Weights of a small transformer language model: LayerNorm before each block, rotary positions.
MLP neurons of a small language model. Each row is named by its layer, matrix (gate and up: input weights) and neuron, and shows model dimensions 80-207. Each number is 128 + 32 x the weight over its row's rms, rounded and kept within 0 to 255. Numbers have three digits each. A neuron's up and down rows have the sign that makes its largest values positive.
After each neuron's rows, "fires after" lists the tokens most often just before its 100 highest values on Wikipedia text that the model never trained on.

L4.gate1584:128145137140111114143120193149120103123084104121079143150139096195080120087141141143118097068155088129113128117033082152132078095087149150107133133133111101084087063138127121131116177162063111127102188139141082169078100109095118179146137132101112118146136123101115083175120065176146105119213150115066188115085128177166098170126130132097104157169062140122108088119171125121115113169101
L4.up1584:156084096139081100103110161145153154132090129160098112191128120082131070178136110059131067131106172127105109097131182188146076099098139166054174142148086138139089156223163116097073136086126053143111095132130096106043153145120105164105166088104090187143093105177129126131082082134100128128139172092110083144221140077044083101117114124133154139169076115147098091087127140110130140149152
fires after: " a", " the", " his", " of", " an", " its"

L8.gate995:148185150082161053087115145119143137101084113126144174068111183115122140105114144140200117148098131079073089061117162171070187123135138082104074101143183148119050183161120096147136129091134117127127180106096182152127130084107093148144102130128139087120073119162059212106122116115146152128114151157115113076128181118085066071101118126124132144098113136118158061151101105121163115170160
L8.up995:128109142128126132083124128107127147153069136225152112107101172118071101107137090149161118109206167093120102173106064155142171089110096115197102099115176118119083154127111126109151155144149113134160184146082137184165140126105089109150139112098176151124140142099140156075098111139141158114113076145192101129124165115177126093139149124073207074122205145133088143091096156083112071134057
fires after: " |"

L4.gate62:064094092160123089164102110167071162126144168174140137098128080155128142136106108159157149135043145072068099148125139152105143104070145159126163115114106138086127123085134084115109190174056124133056165119167178115081156159137121156127114168126167041151085135126176089066158169109108097106128168178172193143161131128082064099192090109140158117048109188073162185106149139158118143177142
L4.up62:077147138129101144151123113109119127123138126122143113090110128117158153147112164097145114142107154122077163112147155039054153125136111096171114134073126134125120131105127021123206172193093087113078067115203143117073162164135056144165211179144066156154096189191124134116128123115116211129144115146154160143117184132126131156112146080156085089113157127196180220132104139126172133137103
fires after: " the", "-", "The", " The", "|"

L8.gate67:155137077102145102172136116140209191133197136103156109121136139081131169144142190094093123161131148105108142167110111142138180099145076132163187163210101078078135119085130139115152146155100122172080170131057127111132139105055135140141155115120160114131097145122141115133130143129175137119117145158122118102178160096102129133159056177069139165125096109147163099069082068185149131130093
L8.up67:122080089105219129075146094092115113105151125142117113122145089115160145111100110104152151087108201112092134123132106149146126151098115159106099102112139143142171161120084157150161227088119133132149135166125090151134156108128177121101123187118131158133151090157108064149182125130164150175188123138133164093113110149097091111120121094117196101116121129108135108059106109090143123116142
fires after: " |", " ", ";", ":"

L4.gate659:201075161126113171138128168157118108066094174082114145079140171157075218122183083085162106138091124118112126149176094158122119135105097133090085084091141088123117160092139106069122108162129119103120138152140125169141113128135140203123144119098198144115066088121123114099155105110111092153111111088113133145127089120145115168115125111152106088099145144118228102150110140149125134087061
L4.up659:119070117114131139122122117108133111135123150160086134114131104131179163138151111149145137123117136099137093119163064186177136099088154154118122112140123086140064130124096109134172136143128139136211117151089114060096121138153171151136118130114159153161207058137122122164116114134070121158116137091131128147166127160144097086096133175108133181136126139088173088124086132162156168137154
fires after: " ", " (", "–"

L4.gate73:091140141141182133146148076170097179145152128144073154117156122089131057132130186094191163132160190096113136127032159098119144153112134185128156153070133098146177121119139132090146154185160100191138183129139128112156212190088116111089147122148221110171136092131151127145145130145171097131112123170133174095143197143132104156128108119140102161113076113191129166145143149081134169094097
L4.up73:131054145198188106167194121151136130094168151063101148105093125087138141109172113112227117107105099127109144102091115129175084109120138142104120115121135133170192136130094093072138108166096136149104167125106139166204139159193145176141167109114143128174061155117137139169152133118189083081102119156115192133170134129221119121127112168165196137156133110168144115117144143142160148106148
fires after: " the", " The", "The"

L8.gate86:206118099189124113109151075143082072158107097137164116150180134146156178138095115160116149146100122146076162155126149137140132141112087117121178167097177120104038145095139094140143110104115099095156159166126166148171099185092133142113083129158081096150145094109092200106121111159134143106134139095138146119187178166157178119046037130149120141094134076125159148091107096140124136183141
L8.up86:116104099119181145053109142160107066156121123112140101145130118158157196129156099163082094129206148095092143167169120110109117133125161097110127079100194119174109145153167143100102118177021072136092145151151166139133088150038058067091169056131128152158179108115111152147127141204132198105083121082115123166193119111142154163091108087078111071139120138093141135165097140111104115093075
fires after: " |", "|", " No", " were"

L8.gate1631:115119110137139128150126085129135159081154102120155128050163117147159110148142116097169117115084092099118141054079108096092079134129124094110092159111074100158103170125155100091100124146118160124135119101123102180135166147141152132117117153110126149150199149120121099159109048120093113121136123155117198145138092183159109154158147144129098142146134142134091136152146065106110129170109
L8.up1631:122130143128140114086111115142061138054071103138133166007096142085153102137121125107091171158092116149115186100075117144072157128129107121152146100072132077137119106109069107152069128100108141125147147103107106122157165167117113174158177166148182155114108156068079122155147095110113158094119064175109176116126170077111138080152077133149112157127087143107114172155073094105086137114130
fires after: ",", ".", ".\n\n"

L8.gate1141:136095192166104129099181139081113175171106100095076097141079161118090195163185161098177109104145097098164113075120159166126117117128108139102078132106180122103160135183110100121124171149103143102082164208155078122140103178150148163128170127140099160120120140168161058200108098155125114093148103125119139045117118103084140185054115123151177081142134091127136127154087124153118092147116
L8.up1141:110120153121177083166105148081147190125101128157050115155109126154078170066117131077113144155094128124156149103127135177118137084072109174123145140120082114163129149076126137109128165113052201115103104223137148070148102165192127144177109118099124093129159083116117086121152098067095175071145206062134148156103088142140164117116162138109141068164137069145129133123101115071128118193156
fires after: " ", ":", "|"

L4.gate1072:127110089103134125199161149116096080173171140146121127152095125162085149122138124193113140137105128204077182179134118135132114152083115191150166152126143122121089138150172105082156120147146162101142105160099109076109184087211149139201110087093065128166085152137162136139108144120114150084097121139145121131147102144150140086159122158105179145129184108126117135154104146115206172125189
L4.up1072:153182126102144100093150128115082109145141071123121125135118089154083161166094151191150100192101103117091137198096153205121255103158169115150094111140131205187152135107135120078149141149157095177142148111155194158092180172124081113162075159102136127114048087116095155131100150129082140153136107088160158196160131105118157106067147144089129137119126130128106118108153200147150025136104
fires after: "\n", ";\n", ")\n"

L8.gate939:132104114124155134068126086137151072158116092124161088128139058162128090092101180121140132140078128159129076111087164177135128082135081158088174122116059107132177120188125109152061099157138105142125102093119104108158105098089166184107153102146166151122161035175108206156119156135138113178147115181143111122139179139096126103144092088112111120135142095174095109121192174052186169123126
L8.up939:098133084121101130050107146078184131049153088176130159159149122106050079152141093125113108124118130107118182121104159167157149144172105092042152131118126107125196169117116171127151199110154144143166176136111146089122125123076169143158113140170154111152121122163091147125174159140160119130058133109101096158197159165130156128176179111139152122063112107109173118111098126138145079077099
fires after: " ", " |", ":"

L8.gate993:124186091131114130079119119092131169076156127118136171130114122139137122109124144137105138116072112149096145125120116082165111100149197133133108187125127077134133127080156060183119149135175115086192078084120150120176133129122128096146079155113111181126173153133086147098170126122096186108123135105124096131097155122110089134107156103113083061095106086119201073125154118104097154154155
L8.up993:117109105121124096160116104152128103144108119113154073150191124081138124153132167093085128098148162172098083159107120121128138081128176140111151086140141125132148112068128082135107124108150143119115167127151164099150139141085150145092180129114149160105112108151085099106077172083141130173125131135118141141111084114145134134095138149197057173137079163101069112172143180202133123126118
fires after: " |", " of", " the", " /"

L8.gate399:138090177161162113129148135146138133120112122141130143180127118066187152066123114120089083132155065161131188151116112145127143158137049073092183115135120151148148198133154101101105186065066120129105124075112162174121164157168147074098118171089122137108112154197115182146140132171083179145106119132097102122128109087106063118123130132131081100182117138113140115154120093076166151123122
L8.up399:142149146228106063125139146125095165150077113096132141128132151153140146123118149104113148101117163112103173103128180117129171130118139092120113171111100102110123095124129142152083117151150131120158138103151115165099109167131115215167123114161158154131110184148168122115102115082106104133141165125110143152060135143078146131072164111131131193107118115127133107114148062130172131207174
fires after: "|", ":", "-", ",", "9", " in"

L8.gate212:121135116124111136082182162107132138128115177031166147127159136146145113159164087145181122105103161178182120189087160145114139131112109148124126107087113126179157113093117134073149150150201119115149121171037137145127140160175100085128125105133115102099114138167152121145126152120157156156170149152128133112109085148130122168121148136136109200148101122043156086168132154156107149140104
L8.up212:098098159195100099069168175101128120151155038124135174153143145116165172167135127117091144144133089092161095093163155190144199164170190129102098158161102092174127136143073113089108171105120124107104142165093106112148144141163137169172121192144088167125143148113107088133113152118071138120123123127077132088151154186180157128127156100109115120163051096145173115142144142153128178084150
fires after: " ", "0", " |", "-", " ("

L8.gate1861:127090137074137099124153148178106154168137162099115160157112154122123201100105157178116085147193154088082104088195180184017091174109142119135149122158127097132129137093131136100134153086114088110165143113054149166129120177219180134145117064131055152172113115147087105162196148101117138124097120149087044115093164126126123127109103047102134168135108089149124109093176119121083143145134
L8.up1861:142191022107110095144095112128183129145151168096130144084142127139165136039129151133109159055133106104160091074074143150093047133050133179099133141144088145128148106128130133087114119152137118111104158110179147086137098105136104073098089028117142162116127151130103148152073132117082146129119116142066098154138152176124103212086111111097131106121221129133149148102170098178154122227102
fires after: " of", " the", " for", " in"

L8.gate1836:131126029122139140135155170097153146147063124167145108114124127150164124144191065121091117164090121164087137135155180124155208056118163152129113084097131167187113108165093120142104138138107120133104070160140125119097142128094111122158111141159112144162093095154098177143096134103107060138139109132078106145119091111132129103120136113091109130095146142095146111110109075121161145071148
L8.up1836:147140112135118172070135131115126186162138149116146145208092123140138072150125151079168144091127106138131145137141153117154082152094127096152091089153099085137140133180094146158151104097116107133103149123133184149136130184190159113133126136104120070125165118095172132101150140082154098107134136130088122143138123133101103184142145139071121121130125170142073076107103148122189099196077
fires after: " ", " (", "-", " exc"

L4.gate1292:091108173069146101181124121078140122143132115160190100145060150172194117085156130117182135151141157152118101130099136115094111127127151174114134109158130180091144142152107150111093088134131126167168107121109099130155137141162120128120143136183112112150172155040115144081171143122101128089143122068114112097191168111129149135136111144128168073101106135112130134076151133073161129070138
L4.up1292:107125168109133128140114148137103151109187076088126151125094109122068114093117113177059077155129130168164133180161123146157102181133134118144125094032192088095162159157142154075121129137140085154140083135164139102135101141178108173189077129123138104146112094136162148148160161193109127162066112131066139197150115108143097150170068123104074096116157105148154128134113180132135076140150
fires after: " Albums", " Top", " Actress", " Platinum", " "

L4.gate1860:105128230116114141129131128171109226123146159101115121146099098089078168088152152129148145223077137124089110078119103106151104092152191172123107087166154063114139070109073115172182146133122141121072142163111131140106137130092089113142157205115184110153098159150195146139085090086128120159165127140070161158104140076199123153147119074140144155146096167215183140151173128127134159135178
L4.up1860:103159066114097152106161117116108112091073113180114099138167108112125150128079107128149118067101138136147185149129138100172023124096110112068164112143148132130162146080140145131142138140141127130118083141184204128130167167080000144123182132123083119160168167087091133101105118122124109115118055180163141160132117160182065141156127133125136087107168109073185182101138093154142168196127
fires after: " the", " The", "The"

L8.gate1558:081111074145117134116161150202133100156128133115198142134040165156169141066145114147200137126148089129112143140143056142141139138108059072162153127123165128162148149140108106124102097190097153108112100051134112099113111125114169132079157214109144193114069119179108155129085108108103072163120093091114143119108108135128130186094167164113141105102136119112127090113145178142158142102066
L8.up1558:131108094131111101184201118141136113148107158088086148124160088143185073159137135120078152144190052108102129131155145149125175172102085095140096136158206059117141104163156106156130206124138134143108197182125094129111109140120197151071171221122162176121157084135097165103142107114130143142157174130113177132131088104141093107154174145173098114149058113150206110106113094145072080030113
fires after: " ", " /", " |", " (", "–"

L8.gate1189:093110128161147116124171137120149169142099130146125141146156173130098132112144148112150112144114081135121153163189107142145158077109163088185133116100093133165180168159132149126131127135119102018139102141138085133141164090084094106125128134108144077140121111111135200155122186073042109132124128067150122109103080136200146119156161154156147122104139105072070157127133118161150087058159
L8.up1189:102140094103103083093125161099159139109095159132161119154167135095105107097115143149157115116124152174106104084196106091172118075134172133215157138160115178101106071190174113141134159120128145167120128097104096155148160110152084043143159115110141148068160109078141143149125089153127132104120177163103133118092113138093104078111158144129164110152102104145185157117137168097122079139176
fires after: " the", " an", " a", " The", " and"

L4.gate1471:194126164086128117090172146131187166161172134161171164146174113123126133114053129117131075164097111074139140132042070153153073112119100123100172175128100085171129138111128154198075165077171138134124071170126153181175179147130151161083152163187125175128179104141150090080108143136120166149125145131135140174153089144137116160124103134099159204072119129162197112120131129076171163148107
L4.up1471:140155135134138135145170044132088115108129073091142128139126106090110130100136130076082143118124147156106098169070122110163114145129114191112107161109147164101135145104213115115144161069153129173138116161115118150131127110115106134204110086152094131146147173120111098146157094046146119135081116092096094147108145154081123059123119112118124110140168154169131050127126173156120091086156
fires after: "\n", " |", ";\n"

L8.gate490:166143093182112172094193157183168100111091106104117105098154158158135141091154062109139148169136137123068114153157160134130092106116133146161137121100181132156099082080094102112179126198158128116102091141128135091096103147130136108122180145140136162116177117110183186151154106151108116087104149133116093128156137165162128084150141188149156096113162162124181127148115123127123163180115
L8.up490:155150143133145180161063131156132082126151099131162156161092108103150127133104128151115137112145118116193121089167126127088208170125156193140108115177092111071160152092133060103158123154107153146101100106166189141163099126085108137139107174111044083173179101099088116169100131102077135163179177101075137125143104109149076056180164084144140164173122137097178112131116149207085143201162
fires after: " ", " on", "18"

L4.gate370:141099175153110106168121148142102183126187155101094118132108086105125135087122091131064174154131212134111110136156159149163134150059136146149092087114117114077173146150111189110171135115109141133127059136144128101065119083088091104107130128111138109154137095155149138197095128088118128132131134144155134111060160146100146071174115103112114091102108113143147105201148118151144149105223
L4.up370:156170172119081144116166159116156130101132136158106131132132180189124099122117154081121119138078130175131158161158146132164101138088188043178115184156145137130096111113094120157135140155070151222055167107167148150068076122096109130143135114126063115101144175138121137112152127136133119104149137127095159124097156096160095127066097140119148089171122096097118162081098113192154135173122
fires after: " the", " The", "The"

L8.gate1480:170142090109155147135114102086146191183153040141085166095161112103164201106163135079138130180095100170092080201140132122095084101124065129152090107147133146190073142174151147149075141140165117093109109119115144116155130158141123097150119124145141110149181169073113154048167098119160092074134097104138148161082101154169151141117164110078097115121161163152121075144119076131139129073119
L8.up1480:106135129121161142107126148151173135086135075082091128120088130124131109098221172077086106146147144089126141167146124136103069122114125100175105123100110080117157083127167190129140124103124142098171101158143133156077140165110155090143190165115135123124115140151122167098113059164118152123104121112114138114112161121081145152120088131075110118098120171152200088133132122109113105132087
fires after: " ", " (", "."

L4.gate1827:090093129149042110155157156128155107126154131148098127148106129136112147104157171133153087133102161101043156076081140138123157144118108102076111094114110140100102182161129138141116117141130158125129177149085115103151065140105111152118185162063164162172143118140043170111119139126148141091118188114119185102138201140125168162178129099112142129095086093119129134125114079168083160156109
L4.up1827:092118108120107080109089089093094123156089112119129126114096125138107115150133181122153114101124139123117111172077180127155177133108143172040146079116173149120099153198171123101154140087148143097207164056159115142115172184105150129116158120164133139089174132117127140124130096080152119183168157081082110144115117160148061105092085141123132153131106156179090045160112133104130127167111
fires after: " a", " the", " their"

L8.gate1325:154130163085164171121129115158140111138096088092102126080135146181129134112115100129109128147097100101090127086095123116133098113176102216086158092159114214182127153107129133132080150133126133102121187116217156166053131170162114100090081123125107133142187137131191140089123159087108143160160185135129128109081104139124129117109150058140134112167078085140186175154095147086153140117118
L8.up1325:140121084118109158138116049153120125179113092149145185128147096139179153123118181111136148177135208111159140157230147195152127196140122147101116168209151093165101157145106099112070164162135117131132149155069131091111092139086172109114178098122176167187201131105178149113138157107091138181101163197124157081145109144125176131115132148115145122163137122128106128212104150114137114141108
fires after: " ", " ("

L8.gate1367:090123096068113109166130186120145162104151150158097091184165180108121163127090156119202121109115102091077158144147153109141100119085075143170085132112207099131138144111172097089118123109147153106115120109123140107104131154104147143187062134140155117089127126156099108139098127171133154117129110159111122178114149157132166139092148060149155157114167196159066112145167115120165128124072
L8.up1367:116149191109115100169107111132133074130129206189151130127136144131135191142142084218135157135099159199142122163183093112127128088078089109172155156100125122167109065124079156135080151061147159133207146107120135160146096145114160170117126097128152106122103082122167175096133159088107132077130129207111172115122144153137125026110126110100110170072129178135079144165095137080153104112102
fires after: ",", "202", " and", "200", " well"

L8.gate723:159108085118165170148143115101102120166166116138163171161105159149120104125131093150139087090158158140129142152127134142181165106066107086086132106108164185102164137160172108181154066074043095086138136131062179134158121180176078144127087119141112191119106148091063180131134101124086183168151125085128130129150113085126132168114116210122107146151075142108160095171141071106083159069153
L8.up723:146159115142155120070118056112115105089152134126143146153130074113100117163092113066110145109124108145141118168064131105126106109137071128138148110070100165150149135089170144174151169087143143173159116176126165113107188129119051162152142125157160100151133138094099165160088143063204136127159099101160141132116115128119163137079116087117135123112089080101137158139170148051150187155084
fires after: " |", " |\n", ","

L4.gate647:141149113096127058187129168142107144140144174102128117146145108147096074113146127146143175170171169085113115173091067137044074144131106184179107130112114133132148089153117147102165066112077099136157070101094126098097156085162115133112166162090072130102145092106158138130171192095132137125111113147167140118092149082129201115114105062158145050169134098137087143093102152138048177138125
L4.up647:144071180142148087117119167062133106139111111128119117138171150121141097156141218136148090151106142123137089079076144120116116076101161120099134121098114098163124081121178148093109076195180115131134100123182097122114163091105093112164152144061093143120153102143213102124127185121162144133124152134078133092158143100132113169101149077199168102105092143205151099159075121129155110184135
fires after: " the", "'s", " its", " The"

L8.gate830:137163132176146125127152063121097145148179116119136146154137126144127126116146110124092115118116121106143134159142158129165126128130071148076084134162130120148152150093119173149128159080135111129088091119141139072132167156141030117179121182076091159141079151099114126073119147099135120143104125143129126156096061143105111118115135137109121029127164090099093115162138129165145124132060
L8.up830:171124101121166122110161137181132103096084137142107144106117213170099129073152125140096086123117131074114077182144106143092138112161104083096111125108108136120174148156111170150176144104121123169122147154159100189149172101140112097132154131209123142116119069129099073133155145172170123046053154120167066119106116197136126117102082095062165138083136065109150165177135131128131119137147
fires after: " ", ".", "200", " (", "199"

L8.gate636:165151134116131140127156118140163141149081177147182134153160089110149135119109167094156140094127109137113132113098117162115203118146126119134090144131154092116176204130101162132091103070101066129155130134007190188118120168111143150147140097115144139094144135168115116127101140103171172158155114152127071145143112083173151117175101141158163111124128140144094087145161109143126132155136
L8.up636:195178176089126153122137165101108094137085126129165087116110084121086144090101121128161103145169156099118138104173104125104178177155100096137156141101120159177141132132130093089078147141128086103129122147056169107137130118178113110066107100131150100065127088060127149175107160085118107139082129142150117132153135130175184143116078101187111129147161127161139137127098098127125108118151
fires after: " ", " (", "|", " |", ","

L4.gate427:140145072108087104127096166110071150109134149136102107123124188157084104049163121127100093126073137103104179123192125103140147087093107095145079156089110066115167187151119101108125120138129153113135101131135138119167048176116165146126136135108118106123161126093101045080125173130098185168149114125115106083125067156166139093124159103135128191124148132098125085117156121109065104164165
L4.up427:113145055145147119123075121149095141090155202144111119123059095115106127130113096164132213158112086115178189122118120123164148168128101106102107137147092143129111098147147148122098102107111148139159118116146099129098099183089153144153145137133177048152122159117159085089079149171083126145172150107097173132114180114130078180062033108091105151139111147160046120120132108123118109033066
fires after: ",", "s"

L4.gate1945:127110142111143150142132061134112164130125150154137130137133087182124133113167124160090156130161151103129111103058142140186086126090173168147157142100148177125128117117169131159147160186117112113140121124098155152104151137102169108135176141105076102164115104114173130123118084054167188085137110200096144135161169119138104169175144161052142104121140142098131124109110183060173157100149
L4.up1945:171115109113123115122179116152159114164123160138081125122175147080108070138209048103162093195169076143183150160089159164110098044119094092109066133124137138137164072091128180101139112113098138147127104102094128152145094136131140119121088151115140140204145088142172142108130118130186157112170156121067121114088071111086065094149161165165135095166086136140169107150070178171139126179116
fires after: " the", " a", " that", " which", "The"

L8.gate327:156100112175155143154154161123187088158140180093114139138057088128138118088146147192128100081135117056097135199120102160074064162121080131090147103093128108153122143164102157149125120159096138159128175156085169139111091123127142121202135188091077128131147095154136116122172108159074139131088135134097192123140119183122118137128149142158108101129160100051143187096061129112124079103163
L8.up327:130127183116099111135120114176166144151116142149146108152128117056139118123187127176162142125108149122119109114163155155114110064041143169151169136089100127112178085092078079062099096125093198112192142110122171151129114139134120194123172109188123128160129086132149198168131109142166052114137127138119101161142180104164120127104098189170139180153084166150131102110120109063132137080114
fires after: "|", "-", " |\n", ","

L8.gate194:095074133126107054102113060127084095102110139135155141154106115115165126146150142152113098164110164121103157114146121103071146114129087137139109149121103088118131187140131090141122146136060130164122135126152135154136182103100073149129089159190155125158148115163107110183134087115098169117127186168163131051108150145146146122145147110173126143151086150140154162148126093061093119061125
L8.up194:155121115103190142092107154168132106177095100153129100149147124136155136126164105172103143098164114153099132129077186124109142115157128114132140055188165111177158086131183123089186132125064109123170132086119160145075133138140190167130126104103056135104120116130151088085140165107144151182169157124151136112075128061063168153143142110117110179111128102132163147116109128157164144171125
fires after: "-", "We", " \"", " State", "'ve", "|"

L8.gate974:103095177136162153119141106092142112139104130162099115148140078180150120111116130148173132155111114151159091196088150089148156168104129119151160128144137107139153175069174166155169100177188114148138136156077123135156117125088128078155165172128128108162150144123129060131110130116162169084107125102169080146103128083134134110100178151169115117151111096079091115143131110152074131125105
L8.up974:112154133092079133165091128142048164108152157151131128175115103131147117151129143123147163168106119100156146107120162105190063142123132134139166083129171148121139134112156126154130102160127174043144125164116094128110067125104110105091168155084145088198076122129136095082113076175167120184165103083073186183125143149154087136167128138082166131130127099092111102070163161182119095122102
fires after: " ", " (", "."

L8.gate1931:139089118163143169134123168163078118117191147125119080115129085132179126103171107081147136119189150086050053095025154114178131165065186171174174153195136074181146102140124156158215175151081119143138147110081134186154113150163081111122088149134140118110142134093160121158145128079142142095127104173115150109181129194103126137094107101168146093178094135128120177059146085088113174095135
L8.up1931:102122113106188175061153158186162107086081168163123092084126176132089144186186148120121134173096088116147159060178152157147113132128183182079124094074194161133149081205109182065153081139116117089078142166128076103108112121121142130089118158138136140102096166106110144114112146112150150128088119068130111153151087088142107140135132100062129081098135122090213150079095126120148177143131
fires after: " the", " The", " |", "|"

L4.gate1804:120176104124120121133123097082109076104110110084154145092143144144107122121139060129178175156135153160061094135107124109159116124131091091150115136078163072179119134172140150158089075152106120193133113131110059071145132120113188164104110111113104121149159113108116138112126126093119126140080093184157082182128069094149179205136081114078086212107100155160149134148118094117167108100159
L4.up1804:136125111124076100114134132129097191106118130121131115161172074141156069126195113104150111085124140116087126149088107110140090153044123140141112147131135135123074133125147153157144143186142093205147105152190113144113120178119154160134114182151189140132133117137170104115116120107122128153105108192089173096119134105118182095134073094195184193125141141162083147101144150113083109133110
fires after: "2", "0", "1", " ", " |", "3"

L4.gate140:119159093120124152095165110183165129156113132187125139094129133160147137131122134118103107175118076159148150183140090130131156127156100114160100142128101183094083187115097144157083152123105161090134096086129118158128130178087153138101114145082099118140146163125103122161187118138167082140107129130097073192123108151127160113108189061115092140118125125113152054081180098156187088175075
L4.up140:134103148161163108141122173114087141139091167178079152136109101111107145077060145142120112105106116125117133082131158174170114162125083172109174092088131081067116080146202123143168135099100101125148142132150124134101139089105154154133176124125160085079144126172133132096104146145175138127204135177106108092169156119126104138124091176094125170171196137093158142156143093106201114105073
fires after: " ", " ("

L4.gate619:136120104114091126122172042151078130122173106137126120143111120129114091156114115094121170187117088119115084133060097153080158099171085157178076169106168169163059141078069115115124084113197144137131151089136147124103130172110189118106126115174152120115123111166211153159152118119084095035113072104145169116076142108178136158120100168147118143112111123115138128122106119124144156109111
L4.up619:163114132179140110117130131083120119105166176162149103132069138121119068147128123109152101145111089149105114110191089119139180139156117173135159077126138126120081166141142166169075091122167117132126126077097142092147154105134163167097146129184114139142123188105138159193140127068113138114103052103132120108175117128176034126152169155150157111117107132143147109148102128067154145122071
fires after: ",", " led", " resulted", " resulting", " to"

L4.gate855:179116109157111104089181170157144093112134120111122077108125093057121219081131053095113156127187100129111161117164127136127132193095115120141116106072130130141080106141163133129121133152136117132113091091180113094155115085165111133166159084145173112147101149205101137156146096152120130167114163082109136089142162132050115103152085112152140115181124137130086173111126095145156117158161
L4.up855:120103108123120119170149096109115098118147186128118094147149107104061134094109104140034152113129115088173154159126124195127104065125072147150084121104164171074096168074151149084121110151106176128152131149113108124116135116126099123131180143150107134110074092113126169102140105089122141165145099100083205130196197173130183064103149158092137112103109132114132094145136099170162123098136
fires after: "\n", ")\n"

L4.gate277:075104093110143170169117100169040177125180126132127064148086109150098154158124115171215172126161103132149088104134074146141131128168139140167127075120109113112156077133094166143198170113103174073139128090094106149117125160081151063136134149113109112145179142159120157105122136113125137124167124101110126106130092145124163091149104157090138152091131108119116164090127161188137097195079
L4.up277:148093070139126152122140117120143107127171124073086126170168119116139109112083104124157194124143163172072146148144200159130230173120179097126188125139087071147126114162124081098143094139167109128105151089158112113089085211081131072181167149124140114146091132138088059121103198118136105133176123089151189149116088122173149119122125137105194122120116150097117135189071209123088149117119
fires after: "\n", " |\n", "2"

L4.gate309:155107069132134074117104095110158131102169091159112123121138111140119143173155109127157151173175074166128075176041143143135124123119057113135108066163122092143105117118102117085131108094118123138126161096098110082115118116142116163117193132186131182117167149164136103130159083118100134116046134159126114107182130111153182094114118154138113087120093127153128152183135096101153175107091
L4.up309:164130091104136120115141089156113174140123077153116130158190165170138088061104137122088189104103121182145144209144115091141057072137079078086096138070116124114102116182099175173095137114171178116117123094118152059138088183137134057091105164091152185190136175098129141176147144106119154100116099129102097130118115080123092165122134119146107106112128136150155187134107142091123124177137
fires after: "6", "5", "1", "2", "4", "7"

L8.gate253:102115091114142087162099131139103105177153134088078124121092092144155080090112140178154166147109078160077180144141198132107073093141140141104177142144153078207146093144163146086148205164145103150130140153100127114145091152163145190068136091066180053134111122130130089130119118181137189105119173243201141087092136124141110119125153110120131137137100133168124102128106136165040122165178
L8.up253:131191099112141103101130090100143108133179186095009178152104138114066113136105133156099145115146084126136141098124119126117108148107176135119094128104069149150111114148125133135195114103107109144159184211137046075116187112110124150132109063113167129125156117166118061099096089129116159156103122105152122106197139092167150127108138159147120119048117117170109069123168093113128180163119
fires after: " a", " the", " an"

L4.gate850:133090147198153100125119130142107090140108097166077042112071095128129114143172109136142112116116225125136190135067161196168042117111125149108185112114099082151136179121084176105136134135131126098119163145156177106120107124165075117176128162106146136175155094078126126150103114135135127121152157179124154107158079122118081121210137137167123121129080172128166115092083130202116120108099
L4.up850:109116118137143135122150098123136119144170123079131089226138095176149097097102142153129126141164164083092098092059140153124123115127093148111128126112088155162177137127088131077133149170142137133201102153113159091128129136189187065141128137093175167164127124165125139133132087103107165156102150122090146113153084137147086140144110143062127171098097128128113106145133095150153115139129
fires after: " |", "1", " the", "2", " and", "3"